{"rope_base": 10000.0, "parallel_block": false, "init_std_o": 0.0252, "optimizer": "muon_variant", "lr_head": 0.00557, "warmup_steps": 0, "steps": 6865}
MLP neurons of a small language model. Each row is named by its layer, matrix (down: output weights) and neuron, and shows model dimensions 176-367. Each number is 128 + 32 x the weight over its row's rms, rounded and kept within 0 to 255. Numbers have three digits each. A neuron's up and down rows have the sign that makes its largest values positive.
After each neuron's rows, "fires before" lists the tokens most often just after its 100 highest values on Wikipedia text that the model never trained on.

L14.down327:180100137126126083082098127137136132129144087165111144140111129102116134129126112187081130089139182103147150149161162120188095137131161113139087135094179170150158114078156169151147094180092081116169144140099088098139159127126143117124085121096171111092146127134142151095083119154154174135145121115081109114157131112141119139132080120136145135109122124158153084165108123140117140114154072112112116142111120171143153118130150120105120155134169166086153105215102113131115108181153214090120145125170103173083168155089149197112129114105130147132126148126082137121079164127144091123
fires before: "\n", "co", ")", "=="

L13.down237:131179169121150078130191111139141065106087149071161090154139145120153135109085104134060120120172116175143110139119102082133194165129136133166180108144097086115122111136136091124155151105190122150146166166127118167130167140166113110135212095140111114141166137123105181135163122131139073243158144112096112116140120155192168103098190167065161173124132105134185116129105156134105057098119156112119116164099133203127189119055098101161075171141128126110244124165077130114129047121167095103195081127175158179105148125115082135104124079113141132105146160114163190219158154106147189196
fires before: " is", " was", " ", " can", " has", " appear"

L16.down98:088064135106090122118116147112156148133121118139125082149107089178075159128096176133145143111104142123089166205118080150150131148121114105125089123127120178174123130135109157107175178120168136117113141098125109143103079059148136153133131122086104094112125187085217075156159156105154135171139102136127111114120079108143099125119122146103128130086093091096164107117155134128129141117114139161110099096078104146148127141175171190111225087090169156118158099196139094138145103162182164116131071196159097168146126106131128161163138141147153158177177152140124145231109160125097121131
fires before: "\n"

L2.down231:103104098137128138072154099092131140090126114117205119164091117133128094115075085112139088083158106109125158135089131158088157120152120147147135085109115195157146193079142098136098177110132150144104158118139146085149123122068158140126143145118112168087131147119124115123105163118099120095157129142135159105105130106172127132163120105106120173172128145151114088155128162112147217116131168110105117089092159126059149089132100187103191078119105137127128095116087126143090180119144115094127074207097119102217147134086134063121154146068089189144100145022133123095080113064128118076
fires before: "ed", " as", "d", "er"

L17.down564:142162093121132112178103130114143096125094122160081195125121155103177124117125151172077145113142060096129098142100098138127100106066062109117135115108049114089183145173068116095147158100137122144112170141146077085155092120102115093092150101133147105175144138117105111170111162168105135147149102171107129140182115180108106094124141166091115171107156121101084108095133128121112130109130157138135082155110170128033092132154102085143117210151105138190118159141106117104094123133169180151110088170074127048183138145129122118118173044084120157163149134172125120140228097143143072152
fires before: " ", " 0", " −", " +", " 4"

L7.down16:093224131083091163135139115134146129113185146156137146195084073126140156137122150120117122141116152130118166107117142204113110102123134169154174105201104182141096130138146135123153183124127144159171111114176147154082147094102139103189098096130115142129144180155171134186136098112131080158144076128124157051174121143151123125136170116119138091153143057125160128148140101077086209066124109103182145104136125075155103077112146113138108111164158175110079094136076186163137136121173197114151192129103125120255107136128167103080063156177155090133165187137159100164073117135134133158
fires before: "ing", "ed", " a", "ative", "er", " "

L13.down12:138106127139152156097097172108104118141181160131170125161109122185162144159085079108169162121124142138190116123116082138142098095120142168158108148097101175101074150128130073121142124104097087109131124128142088126118039103177166174105129150108186079126125125081112187119094151115120079184081135127109157131149118182126127159160113150133143206124140149147079119069094154096135092066186097152120100160114117167082077113082099172199142193084115143104151129127153142158130127165164125145081054179114113140100051079154126116156114135060143134151082128121097109123164091135102158108
fires before: " ", " La"

L4.down310:169128143061142198129111126176097135126167112141106159109054100098091150106190119175120092105145151138159146076092057159148150101118118174180094098098155106147140158120085135162121092133162077064136095172153158131140086123096151107123177177090130109122094185143103128177171117192098121080180194068108124215055155185131101123097132110122076169125063076133122132136119120101130123107140133136149123140076121178116179128153107116147094131144092143164152148120101125141118165115100103104110130062145168155123102158143132118155167161120130179164163093170097092144121168102150081143
fires before: "b", "th", "man", "cc", "ak"

L10.down177:143099120131228127127123095138125116134095126111097089121157102187090115088134075137179110151121096154152121090104170099166092081100110185136106158102144179106161090129098155109165104128150101130090107080190176119137117140145130083116174159119162188127133112108142058123122113178093112163155116143133139157091170130104127134167150106116104161188097093123143122103153121157149164154147124079164126084164180122146086192189149123161116115200174123148135124130184123124161154114051094228178127120148125159173140115078109205157105108115117123134163069153138120146157117136074130122
fires before: "ment", "re", "son", "s", "na", "e"

L17.down273:171112107177147128136091161076125142131188067116111099175113113074069080084156067137096089137204121080147144136074125141161125094123120122146105157111167151151152159115180103137135079132130129121134146126171098124200104148134173159111074102145124145139116122179167078118143129119132166135145089147193153071106100140112137153145161094156125176129149079085096136140094046055112137130096162133159120074132112204109141164211068105086152126086128140178126129174135106171158118153141132097152115122085141121150104109184080139181128105173145116119129109139117164109133103162101067166
fires before: ":"

L13.down134:064062125071115147122100134043129102105087142114170129109039108140106129126090081156126100110103143033103129169086083113083110103140154163168159106164118096145105110086111134129153136121160090148120177103165098118143135078140171114125104127104124092087112094091119097071130154152123141088105126111120146100113139129108155077131129138126135104071114162154146151168104158166185179108106133140100116121104062146160176173121137127202147112095137163181156119085101224130102126142131106131120078109139134108129142107150083105169178124193169192135155156145101191065074109128139179062
fires before: " He", "\n", "un", " She", " he"

L17.down29:076113110152121126126146143146130078122059171118125163111160153124119088112110086106153090118126206152151142096079139107213109037114105129149116099122151136107134087121089163125147177126086128149197104121152093126119136150132068123088145134110170120199125228118111130030123132214149154255154082121134112079092143161103154156148139139119126157068109090109179139159119087119171133102149129090123130171109098126105122155121183160161088094177126099167125184094133162151115067082137136119122117091073154123105143103108123062168085111108170134098162142149175135121146162143115125088
fires before: ")", "),", ")."

L18.down135:161087123106162106092172160170132135127171137111082152148152118164149114122185126181106141167119133108109138093166163148118206097125130128149160145109054211083177100214131131185067151151152103188128125124094164138118148088118092044070183136127145082131074172061072141069138114161101134095081136110169167164143073162191098163147102112094109099121106151127079124154169162113096152173104066109123112144156118089116139149091090125156115142133089125134140126153076169135097131090185127117160074132155092138110142146148102190155065090105164095130171173113144129066134141144145077133
fires before: "re", "ter", "fe", "th", "y", "er"

L14.down449:122137114130050085127132174064098115086180164067159154166137087152137123116173160155153118111165127106127174119129165098124101148098126181115131123139117128176100114140159136069184121138152117118106180079128119104118189132173129071109154100127093130073136108101121204090137076104188108000120123143143080124107131131124078111097140119139066130143147137134139220112111102174149095120162122128129132106170181121138106140123091127128118138135164144058147124159131110120115106088146142104156103074109084131129128140127130073168129129122095122135159124082099161156117062220204121168
fires before: " to", " as", " in", "ed", " on", "s"

L15.down142:153088109152088090116178163159133178121068122139143141130142138186117052100131137119115109120144108156145137133071045099129157084063176151122122125139150080156127103130086129067105111145147035164113151194108117110156078105120102099170088107148080101128111149124144127086108143068157083098133095103106107126133088098117148096116178112145110156153115135184116070156124067149127109133101061134110132144122127155137156119151167113160105153038069133127103152121127102134078174125048159122108146097130142106115140195143125105120157141136116132132073132117121148155108117160116141076
fires before: "s", " a", "ed", "ing"

L14.down413:119124142185140110144134080113129145165177140101151074085165191134146117169126109136146123111129134076204146097095061142155118067138118145167160163149116122096146082172122110118087135086151090166118210131107108102155178095154094139132086178121114130137071134085054133104149146107196151169103156155135171115133130172111105125097150086112121153100144120136180137133100087151110157141133161156165096116148101157142134202136123142154114053107131145084146092146126098156142117183163133201118127163073104102141110116145136109075169074128180128124095071145115091137118184093116195158
fires before: " ", ")", " mi", "s"

L17.down450:126117100133118124091126161081117129106147078137094013171132094141145120067093098134093109095125108148108097106156062133133136123072180123170129077151110134099146100155139132159100089121124175092161197167166101167150068058149136140174185077124092124170081126056162140078089115082168177132125146187166149120125163102108065098133132146173168086204093150090105128189121125106133136114126184167138077096079102146098127104132121119159115117079153132144134110143112140125176098157065057121157114145140134143101103131055125138104187107086170139205108161150186099134095145135120133140
fires before: ":", "-", "de"

L18.down134:133163126096149067087138118104099114155135151127130098079122144116088092152085090172157132055131139112066140152169089109151163127085099108155159172142149144060146158124108102161107149123135115111202102111167084184098116077140152125123124146052148136093053131139114101072119121120113133091051140171172105173118127174115163150165119132111145124079093107126156096071120157145124162136090142181106122118149131112150122182150149109093098085112210182076138142112126086057138076166100146143055147156131134183207130097051110122102134131137176153187153107174132176185169186128126091141
fires before: "\n", "4"

L7.down461:153010183162132107055167111085105080103191122131163111137132099094137170101183117052114100149116136154185140143125097166141113117129140135080088133081165117174112092102131164106093156077133160129136133115107193116143149100116158109158058095081152160080138055104054171098110135172112058173082099133131147095138131088102110168108193094109154088128162127211135140163122076154086086174095056131141133112115101130178145168118153093055097091094151172147140097091103214151169144073105135165125141135118094109088123103159150131168095129133161127117113126132139129102148129134073169147
fires before: "\n", "s", " of", "y"

L13.down547:071189172114132163102072108128172148120151129167173170150125107140132176132092130140091099110132131161135137106168149090105062177138169078200122116146149081100127128147117121126125124145119153147112079073121141207133126084136138141115119125140139081064136167149081165113089163151100161178116145169067104106132118127152105064125153137124168114072166116148093137166105166159102072114137078095097120084203053086115096103099120104096202137142084118138090155091140152124111128183119174135159103162190133169086191128137174061128165133143150148136097060080153151055155186135097124151
fires before: "n", "ph", "ham", "duc", "d"

L17.down0:123195083116145163188110154116118135141102190126167162156106133140178133132116129141179139118102123103133101181044170132083188125122159136090137163166175160082112145101117083084190114140129108093169172148097133140140110133196181131122114173141124179126115159121167130135156102134110073171124139144143131134137092088106125157079081123179192127113180114089188148091106137125088076158122158119135170079181112166105103112130098138080124164135085099104139165140114212171097145148161137125086124094150148110169097104122111168132112096142087092101137088142144078105167135104146080141
fires before: "udi", "and", "re", "at", "r", "or"

L16.down47:099152171119171102201093180123167124074147127155138149127084078155124150076119130189127132143101124103152139172098072158115169107140075071105211123099114103131160118112157105148122124195159181090133148075103158161049071165079074148071170173129209105072101145098156152143206106146110061179099095138137105106141092141093135087122100121190127111151096057172152118132125148132126125179139177137101097105107119177133138088125186149120129118124092105175129158096181130098178162144168127101098134202112081104122064099119162133090131139131148133119149178157116096139109069170133110201
fires before: "van", "ation", "ative", "ing", "or"

L9.down137:166133138166179151123067087133155058128113171110105171086120118102173087153134105106124149205097156102133118096146079151202109144080142186125092094124080152156180189151128152165072129163121115129098134121131120124126119084053141134101087137090098109118116184163130124095141103162160093171148064118124138149139122156098153185093095157095156165078128133125109078077195149134112101126128045156101130170138065160167116101174121105133112099116119152113102132108123122147107127134163135071114100068068173114152138140116172110130160146107151168122181136119133103148102083133189121135
fires before: "und", "man", "ot", "b", "od", "x"

L8.down365:135165108160056161097143099171147149098118106116127168109102119096124176142130160129143081093120157142131073105097132141142185126135086111176132105129122215177129137103145076134182151128106126136121142138124169119142133106121134162118135149161160143144088160070151120137096162159189135049111144153119116132084122150143129112126128104104190075070162068137172122131125118100151115055138095134141115095113126091103142196140098192108123092082139131136143113093123137096143057145104123119102096159113101108214176099115089097089112236160227140164132158106119162176108077109142147173
fires before: " in", "ation", "ed", "er", " on", " a"

L15.down281:137110140120146122125123156165129072132107103130064058152068164087118125121125098130066109135120166107116125127086144141083156065064118128120050161144169157143140180096126109147151145107074100096132126123076129076123136201133107157089130184133155139073124226151128113112091173117075087038084162133143163131139158132122164155083135137200104128122106158105152146129138167100061132133149133180116069217158116113155192139108110187170150092143097106157085154174147166130122139132152161129180141120134095073116125118132134105110133110107079068127138169126130115129143108175098133098
fires before: " |", "4", "7", "–1"

L16.down453:179104091131102148135109124164114069193109075132115113122168171135084121118102100061138047065127180133174171132123141182181006092122143172144107113163145127133143123109150068131122114104123072061132133080098126109105090138150074133100157119067188151177198080107121132133070138168154161213098176150115092113089131109130130146124133088126104130129138095129090134122100098117126172137156140110185127135152184082111202087139131130100150058135113095205154123155169112160193145164171130127094139096073142161220135168154053114101112130163171133124086135204150112118122138144162132130
fires before: ".", ")."

L13.down413:067140138113095139091146074086120117160112092140195104160153091123109161134172141132106108133129147135217150080164129134121145129132106108114118155128075128094134104138120157122158066167153167135114095133098151126091159144117107134124180128078123113169101213125149131085125112129161127133133085193122164119137189086148144112215078136118143122129071101118098131112139187152129082169131151084103061124103163100117104118133156120136090125127065163080080202157112106105107074171159184085165189125098145145177150183147113111103199130135150137143130152126151080090124109113132201103
fires before: "ph", "n", "d", "ham", "z"

L19.down214:123167123132141138190110121098118118224103134128095117152142134097183156150118142074124168146146100193141143126112125141109118097107125144145129080140127116163111094081128134154135128136118168121206134112128085084070165138164093092133162121148139086077108111132137082164112150159153079108073088108091069080088082054178071117210190165068138181110173094146111153144150167169108102111095121109180205145129142151117178129107126140148138150074097135067148160188101092118091161104164104107117155114212128095139186130146100117116142134098111119141144094133149165126150099039127120084
fires before: "ure", "ur"

L8.down437:144129114156130144107111132159169172139112162123128122132187113138163134027132116182137056132082119118184204147128106141113135160101110076034184162111127177120118189169128172046118126168187156094137103117122169089143151158101114197041160179111141117137118126140180157091110070193115076164076129156146064094107156142111108175116107141116048152137106134143144098136128171159083154164142128073079128102153161122164100156134153134233125111111092133139152107129083063128079146105114154168182152104095106190063121113064097082094114106087134127164189153106104095069119132126147087121
fires before: "ed", "age", "al", "ing", "er"

L17.down366:129086162112189140067116140110131105147165140122109129171113114175094157194164125125117110085164125094111147135074112149095157146090081184073073173104164099109103119108126150132118103196133163081073126092100163119151129144114075158125181154122143185128092124110084089047152130080096118124211107131129121111147137177144148116093201140132126128111165100139103057131114105101098166073126136128132138090093110140085101138129103160114132154155183112146090074130114141125132131118087072140149168093181157125191130133140177158093142115109124068124159111083101158152150143091182153089
fires before: " ", " been", " a", " re", " the"

L2.down533:044140142163081183160128092129108090094146121067123156132104083100088086153097132163127173115159120125153159138066088111136170076208123135123124130112141135128088119187124104059110133195146129244120082157127107089072101175135134151109143160114058133148188170142140106123124141096122081193116111122088145097106104116141117148125114068114118151099150089179166128136142147124113164093102114140188129075181133163193084134098125056185153149196132148139175142136118148152124086152171091101103135044098115114121071086129095115121144130173075149123137148105127118131073109130139155110
fires before: " |", ")", "ar", "===", ";", "–20"

L10.down269:151127091111086139099163111088071140157133136127110123131133154110099099082141153131134119085107100066180124117168110115071075069124160113098114167123036160125101148086168071092111110126143114152128107162116169169131133130115133145141076150139159126055147150096096115135083073150173096163141110070128088147159139137103127203142095146099145131180146118123147110157127145155189194179140239158132160132149092132167203148132092121124185146128129127114169079118102104141147136190162150176082105142086114115129181155130082146155143133072183159099137109112103115121098111117111175108
fires before: "\n"

L2.down401:143103136169148154159084119082130126121177122104137118159138147168147137147138100073130143145185163140165139087135148172115135147111140152126113133154119124110130102133133170130183136147088141152172131149128099117101157098201133125149167085116123185147111085108106137135129139130098150112125174235145147171154062155168124133144093126119116115098090204126158087145189144135117089117131139182185130127128137129091104146098138092132118128113157195174166168146114139106121136117119105143128100069154136154179156120201128151087185136135112070152141109042116118215087156143061174150
fires before: " be", "ence", "f", "d", ":", "ation"

L13.down45:154109141149140105178042176122136120084044157111122115128094116153082139086121159127206119098177115110125057070088125143142124168160144144129163065164115118117172130142083097067107129150113169147108166158103134148109175089128066142091082127139133178113154144092131099092145147127099148255151117123148108132090090106134136092120169165099135184144110142043125093125132117142138180144135139110155108083143104158118097119103150148165091146152163095105103104144106101179095072099117095149128166088109129115084064148054198090082116072095097113107090118113130206156064140138171176092
fires before: " the", " his", " a"

L13.down204:128138101096139124177062108120095108085115114143146181068124117139113225161119135117103142101106123150131130142168107121127120125159103063082133157137171169071164136143107086168146109126119068089108141122158074170156073151091157125139119083108122044113137148065115156129136151113144097117194152173101146162124189128123163172154067129116146115090145170115137100144075164146185138116130076162133105143080137126117154119132151118131152139121140143120111092155137155166110145224159124101100119105130168115124141124110128122196142145106149129142112137164121142126170132113090143152
fires before: "\n", " |", "hu", "ven"

L16.down366:127124162176170076117158118143106145151090145144074061175183170070132134072107104097106141114156093135178118110123157090110063119139138114111130183129101104103138098142150110128143124144142116162074144116143108165171103135158108145109116138153175071066172185167158120070136155091119167214153121081110126099138074074185097088138138159108076119121088137147095103127088145096067146116165096117184125154147116096129184105024107113144147063114024127140128145146114158110092129114117122082131181060061137160158117164152109114144164090129079102112137117145173124140227156111185171150
fires before: "en", "hi", "ra", "re", "ar", "ur"

L8.down336:099125114144143113128157148108116191182072128130115144076150187123105145177122116069163166134072193121129171115150111111142146127125151079043124163117172162130140134164111122129136091136117127129118136066125164190164075063152174167154117171122138095098081118161208135103144106092150122139186180164116132144101156143086136135195105129149113117124187210085096120123129154196082131111167106059140082143145138149140098105130133144163180119163150114123132060139187134147148190118111163127117173138131123107065143130145157135132156108127131175099110121117041100128162123120145140130
fires before: "s", "S", "t", "ic"

L19.down212:149105117144062105103139130123103191162181168164157203087138150106127128144104164085082128134122163144106110139113146171100128126118113092137146126153190156109125125125137086097182176076117105116146166131127167184079119123169104130137133130170090163126116142160170135127167055179118095116078183114096107109168076157086122098091093153115105131119072092075090169156125123123185111171048136138051152138114126119139161056119129132194143144140099098126173143075119184085103091090145136164145122155151120076127106103156126150165162134118107115162133113134127122068061113122127125157
fires before: "udi", "l", "re", "ar", "or", "and"

L16.down199:159109148120157121113121110102083100130103092108217145113119167077092141046155156118068166148139188078128231155113146128150115162120100128091120160111097176096097083190143146061114164125164108100068192122148155157112092112176087114109146120119145118066162122111098076105125105062166147074130043101112147104132157191167092121128140087124176110116148128109145156182156184154150079113123097074061190139130086131156125120175129165185108160132100111114167109118102083120139184130140127121075066144112101133148149091148101140146094133180092123108118089215113107081169145137074101114
fires before: "s", "re"

L14.down270:210143123127125115104158145138093165130113155148144129088090129100130098151131185145095110086106130117115113152094113127097102123116117084180171107161084068136087145159165153167113150155157070110057083138164140150096119103072086095183148130108151116151110094159073133164099119106110133082099161158137122137097075150115101131101136097113161092157157155092135125124105133116121095143116187108161157110113099174107139167157162097110127165130179153176132153144089099172110159087218107122097157155117146125120149079151014093138115148132162133075116098109112135203146149203076096128
fires before: "al", "up", "ing", "a", "la", "s"

L16.down455:149117090153151159128087133177087169091128121139139119113070096113084086144181094102139150187097076174133158128144126117151136182131117090078090153201133109147171135134102171085131133125098129186125097165093105192092140125123102123099099103119126052095149160141120066121129085166133098094111115175127098112077176140129123107113157124148118132175154160176141130128141191159164145113139102156118174075144120136154124193140165203207124082126154125170090086108113149164113128184115108116153144084119139171119151138109180154129086162116111169142130126140133100091222103094181090099
fires before: "s", "t", "re", "ur"

L8.down531:175108108191110165143102117056118153202142152164152115048099147139153107158170113117077128071158087127153089154153192125209101139097153115157126098108207180077100141143154100084062097122119187184165182089156091091078132109148161120144087143062126128146158116154117140114151105065087169255090097114104083158156164138114119101119093130142073124128136140119092091111075108130107148100090088090083128117107166151160136129168129094151121088099151107142154153083076135139093125129160145126077104097151134090144196097174209195116106155098115072145132154106121064141108130182108114125
fires before: "|", "ant", "s", "Q"

L16.down16:164138131128105186143084099118104121121119185162127116110157142141135105149164076168138216167133085124101079136104081177146107125185128183087133153150128106180125153194148115132165150087118127165103126142158130159112179107146119106144142125134063061119070171129156149148129083166084080168168121114137114117156180099102142176083090157129120149075148152163157119139162154167145187085102111078136135117065083145123193092102106110129146115163178089120088127102121163129169127148165082140134141084100100131143047147158117156078157114098133152127135186106170101126145087082147149093
fires before: "th", "und", "le", " ", "ul", "ment"

L19.down121:181119103137093149120152191175119116132107157141150127120113088139119138102141189148094127179113085159097129125126178086107147094126152133138151081162119142042101120109102112118146116110091134124090119124125163127110148088095081120084150085067215167137196128120138133177103098094165186218073224112126140099095077153158082151160093134161140089156088071161114152138095163136139110122103119122134099078103109137155123168145171140140129021078149103133156190091169074133115136103144122140133131162151160130124147130037158087218182130159135169096132176120146088136129149098100142175
fires before: "|", "\n", "f", "o"

L16.down277:129148187126086161177106108117126153128159172176106083088188146088172073128130180104172113089096118126144122107036151184166162134136110095107128123106159144145099143119176129133138171117129124111145124172131133097117114165088083109118059142184087154086115255091104145130108171125158110255125130179124177126132181146143133163136106116127203107086112116129123123144105158132082067145158175098156152096114177109083155157109158096120113134126124169101109135109122148155049123058171135145085126103091096111158113176093118143040071161072099123074106116178116130109178074132191104104
fires before: " in", ".", " on", ",", " as"

L5.down139:144101152142105098038131117110121132092168174149165179182134154081160135093053200187076107172123050106131163145162139166172115090121169092087117126088145150135149173122138105151109127079100112136120157146159139095119102104172139081172125113129145139124107118074125099128100079062187137187110140116156174160210112120151114105104102147161136110036128052121131148129150091142132119136109128121107101162066110122131181101150126164103121116106133141130105159140082107128083122131153139169136152171158122086108072093108119136078092134154134100149141094150172124163098133149105147130
fires before: "s"

L15.down234:106141104144104177076140155138107122158118191117056105149133071132112161168029186173126165133108096123129150100092125153140127148130143123075085156155111119110111159137107129103131155133084095161114165134159102117157130133155116158111127102135135166148074127130209076172082116149127156139132136114088125094131132113141129150140100097116135121108116117105097098103132153073156079175142196090113133220097088121084167064094167071108142165082108162120098112173127108189106111166140100084146123087147141117159159159111167120156158102177142132117145164114107136086144130139125079113
fires before: "s", "al", "is", "il", "ion"

L14.down33:066080108128153117103064066094115186127093123115127175166128153113152153073126135117108082186076066128128111123167027171115135141148080122152140157178134098154138109091110169094059107110169091124102187066067137126191077155138140152114120148142130119123144104162128074178097095155162129152150167202185177101100155172139127115083123099106145095152119081148142139123162099127126096162180118134075086099111125164149169117129173101150137108087094180162071081181152151092129141140127151134111113163150146143121142146124139105141143090126160146128114077088126104163093174155128063176
fires before: "s"

L6.down237:148070167115140087174090203183150134067141173156145184190096106157165141158169118119173087190080145169172119116166155151108140075128126109129119187093139116133112150149114137122152168082117099134162072157115181079116135144135122191160162135129115127140076144094123152072106147135198124083144162170135161148156095098149129115124152103132079079155118091133086121135172155118120128105163090161123048076098104142138153054162137118194116136130147094094140141110093089176082108122099098158103146155116133127112149120126066206130119141083157131162108150139138108091123120131092133113
fires before: "ed", " of", "s", "ing", "il", "ers"

L16.down179:116162128163082085113140113102100128145124080120112135040107082065119148122145150156117120159059148099166126087130130147091115057204125146138071079114153144130092117105083119186141134148165166117124164112074152118179095117062135083142111127133083137017126168084119120142127104174176091186155169063177119138145063124142075168194178063072157124140137116186120175131125085140103116128137114129107168190135096184102123134137112120151157148104087146147182063055091107097129135116134129118161143119125138110143128080089100139135146123155123146115120131123170163064186128178144147127
fires before: ",", "."

L8.down475:125163133124123156116146132156140102145135154110123128091113132140170167107183141153148180092180148096129097130134069151164110157152140098133109111154107125091165155131106062176125149126125096133068136104130082149121177073107136134128159130094117180157114191192127141115100182149097164156153175144145159089080073087151044138110110137135111131149146169130167126082142147134179172144157109116113114103117115137113083129126085108139089079154078156161100124125088118133109110139148112137134106144113153087136174150049171108084132144119144150154151161116103147135185140179106151131
fires before: "\n", "|", "-", "e"

L14.down532:133134110162097170123153139139153093147109160166127112181097126130141147099119197086155109131135108159098143147086135152169105141087095097108141121145114136141127163134115148133184150068146115113164116100158133150117133107099089084097197139140124184159141108125132118186130118123090087209141118122114119121073131152092128126172179132137096148156148110106091091085161119166148182110150095083114069099089163078193136180151163140191128133135122093071078154113100134138161099067119140126053118107113137103176139157163143164111082189157129169115100181122086187106127131158143113154
fires before: "ed", "ment", "ing", "tion"

L19.down269:177085122162125089062162129196118171184097141081132129215138143157085120132104100088110187152112153076133106135102092105207088118109128179116152060165122103180074126153159120100084135163107177148194175155150153117125112169103155113130092127111142189157029133099084123115168105097113124213113094102123111164110165083150142185172108112173146042175093152141123169170111127139108109153156105043082161100136100086092171231063095100159110066116170121142173136132115093084097049163143106099144160104104135131098103152085100191088124098136136147107135083163157197132138197147111133114
fires before: ")", ");", "),", ")."

L13.down46:138112158169159130054059130129076065118151126090125076078138107128125129129154139134052102106111107066150149112119150089112104122166173133158115141113134139089104125081196082112168155076166148105104120130181121149113157131034132068187075063158100191143153117122108154135138121135122111174111107055130132101164146157126130063094124084186128135118143158122132082074143180173135151048135130149096121175162121147129171116103079113128136183099179119196138120095177125111098179121163100097048090175067161079212182111133209140111128146141181147128140145092160123108124137129153097137
fires before: " 0", " 1", " 2", "\n", " 3"

L10.down208:102139143205129086158090081105111085074179184120140084131128122143082110143173069119092162148061075097159108148120165112110112175097241163130163163167195099111091116152129087165196124145129123129147123189115114115116155153086144142151134173102113122067090105135094111086084106116100159161100074117104125152156140070145079184059128149136115181160175125132109178159150125185146096128188151079103095136102141178076103163093140140129147111110088157166128153089127119119119151081121178131130120101170137154105116132132166099031105116114141146112131159102177154121130084101119102188
fires before: "s", " the", "ment", "ed", "r", " "

L20.down335:091108109080122084138140077149168118140152139092215117077150137088085139175121135142161161054068138117123087163179158117107108114086074178130082109175125131153068144127140167125113167160126126178123103152116104105155134155118134146127130121133115180097157120077142109109094131123114106112178147099135131127143134121163127120135135161130118058155124111116088146144141159109111129182066149106136145126139103150174164078155107145112045133139089174064143100148105096146129105088130112174151157154155138091132131127092154076115112097091112181165141156128126111139100119052105105092
fires before: "ed", "s", "ly", "d"

L7.down85:125118163085087088174163146152167177132104105145129135116123137134119130035157120090115132112199136179169118109129175111141053152149108131175153147093061113169113115166128158130112233124159101096124118141129076159157146121150122125117155136146136142110097092133113096062105087152149117145048073136169076154144137150161129126161148131120109164172068162129122093099075126144187097131143104119130113116105158161109158173093110150134155130153142124155121136133139196142129086107106105082117139048160114147062160136124166157130118175191132110154076121135113142132150162135094109131
fires before: "N", "ation"

L16.down185:120088105105136126156138136168142133119117094146085056148121104115123132122107064150125070126125137126175141176148147137083097213092169143170162127081127063086156114125111153130121175095069134040089118106147083130173137156157097080120180108114150167105057114120135114140116159075195177180210110152116157163183130177169115109154109161134118191191105057149054135045086146100094086150118142148156176075137164154115131118123092172165096122100131125183158131138129076096092101143126128140134119115055135173107135171109166108086084121142128105126129123166176156185111179114085118122
fires before: ":", "s", " an", "de"

L13.down306:167163162159120189089142104136058099163144106128081022127091127178148111122202103121099095180145136132102149118070154128108147116094164122146118136169115127126117109124070149138119150095107135115132125108132096150120083108122128117138122092143107169115120126133186137141103156140113183008092102134094124163140184145156097189052112094075103129170101128132150138142081147110158145107116130087123110164157199163160124128102053107119099134130147185161152112174163134151156139165137121172085116133137137073148168075144104109159157079138170176176094133183136161094135110104141127116
fires before: " |", "–1", "–", "–2"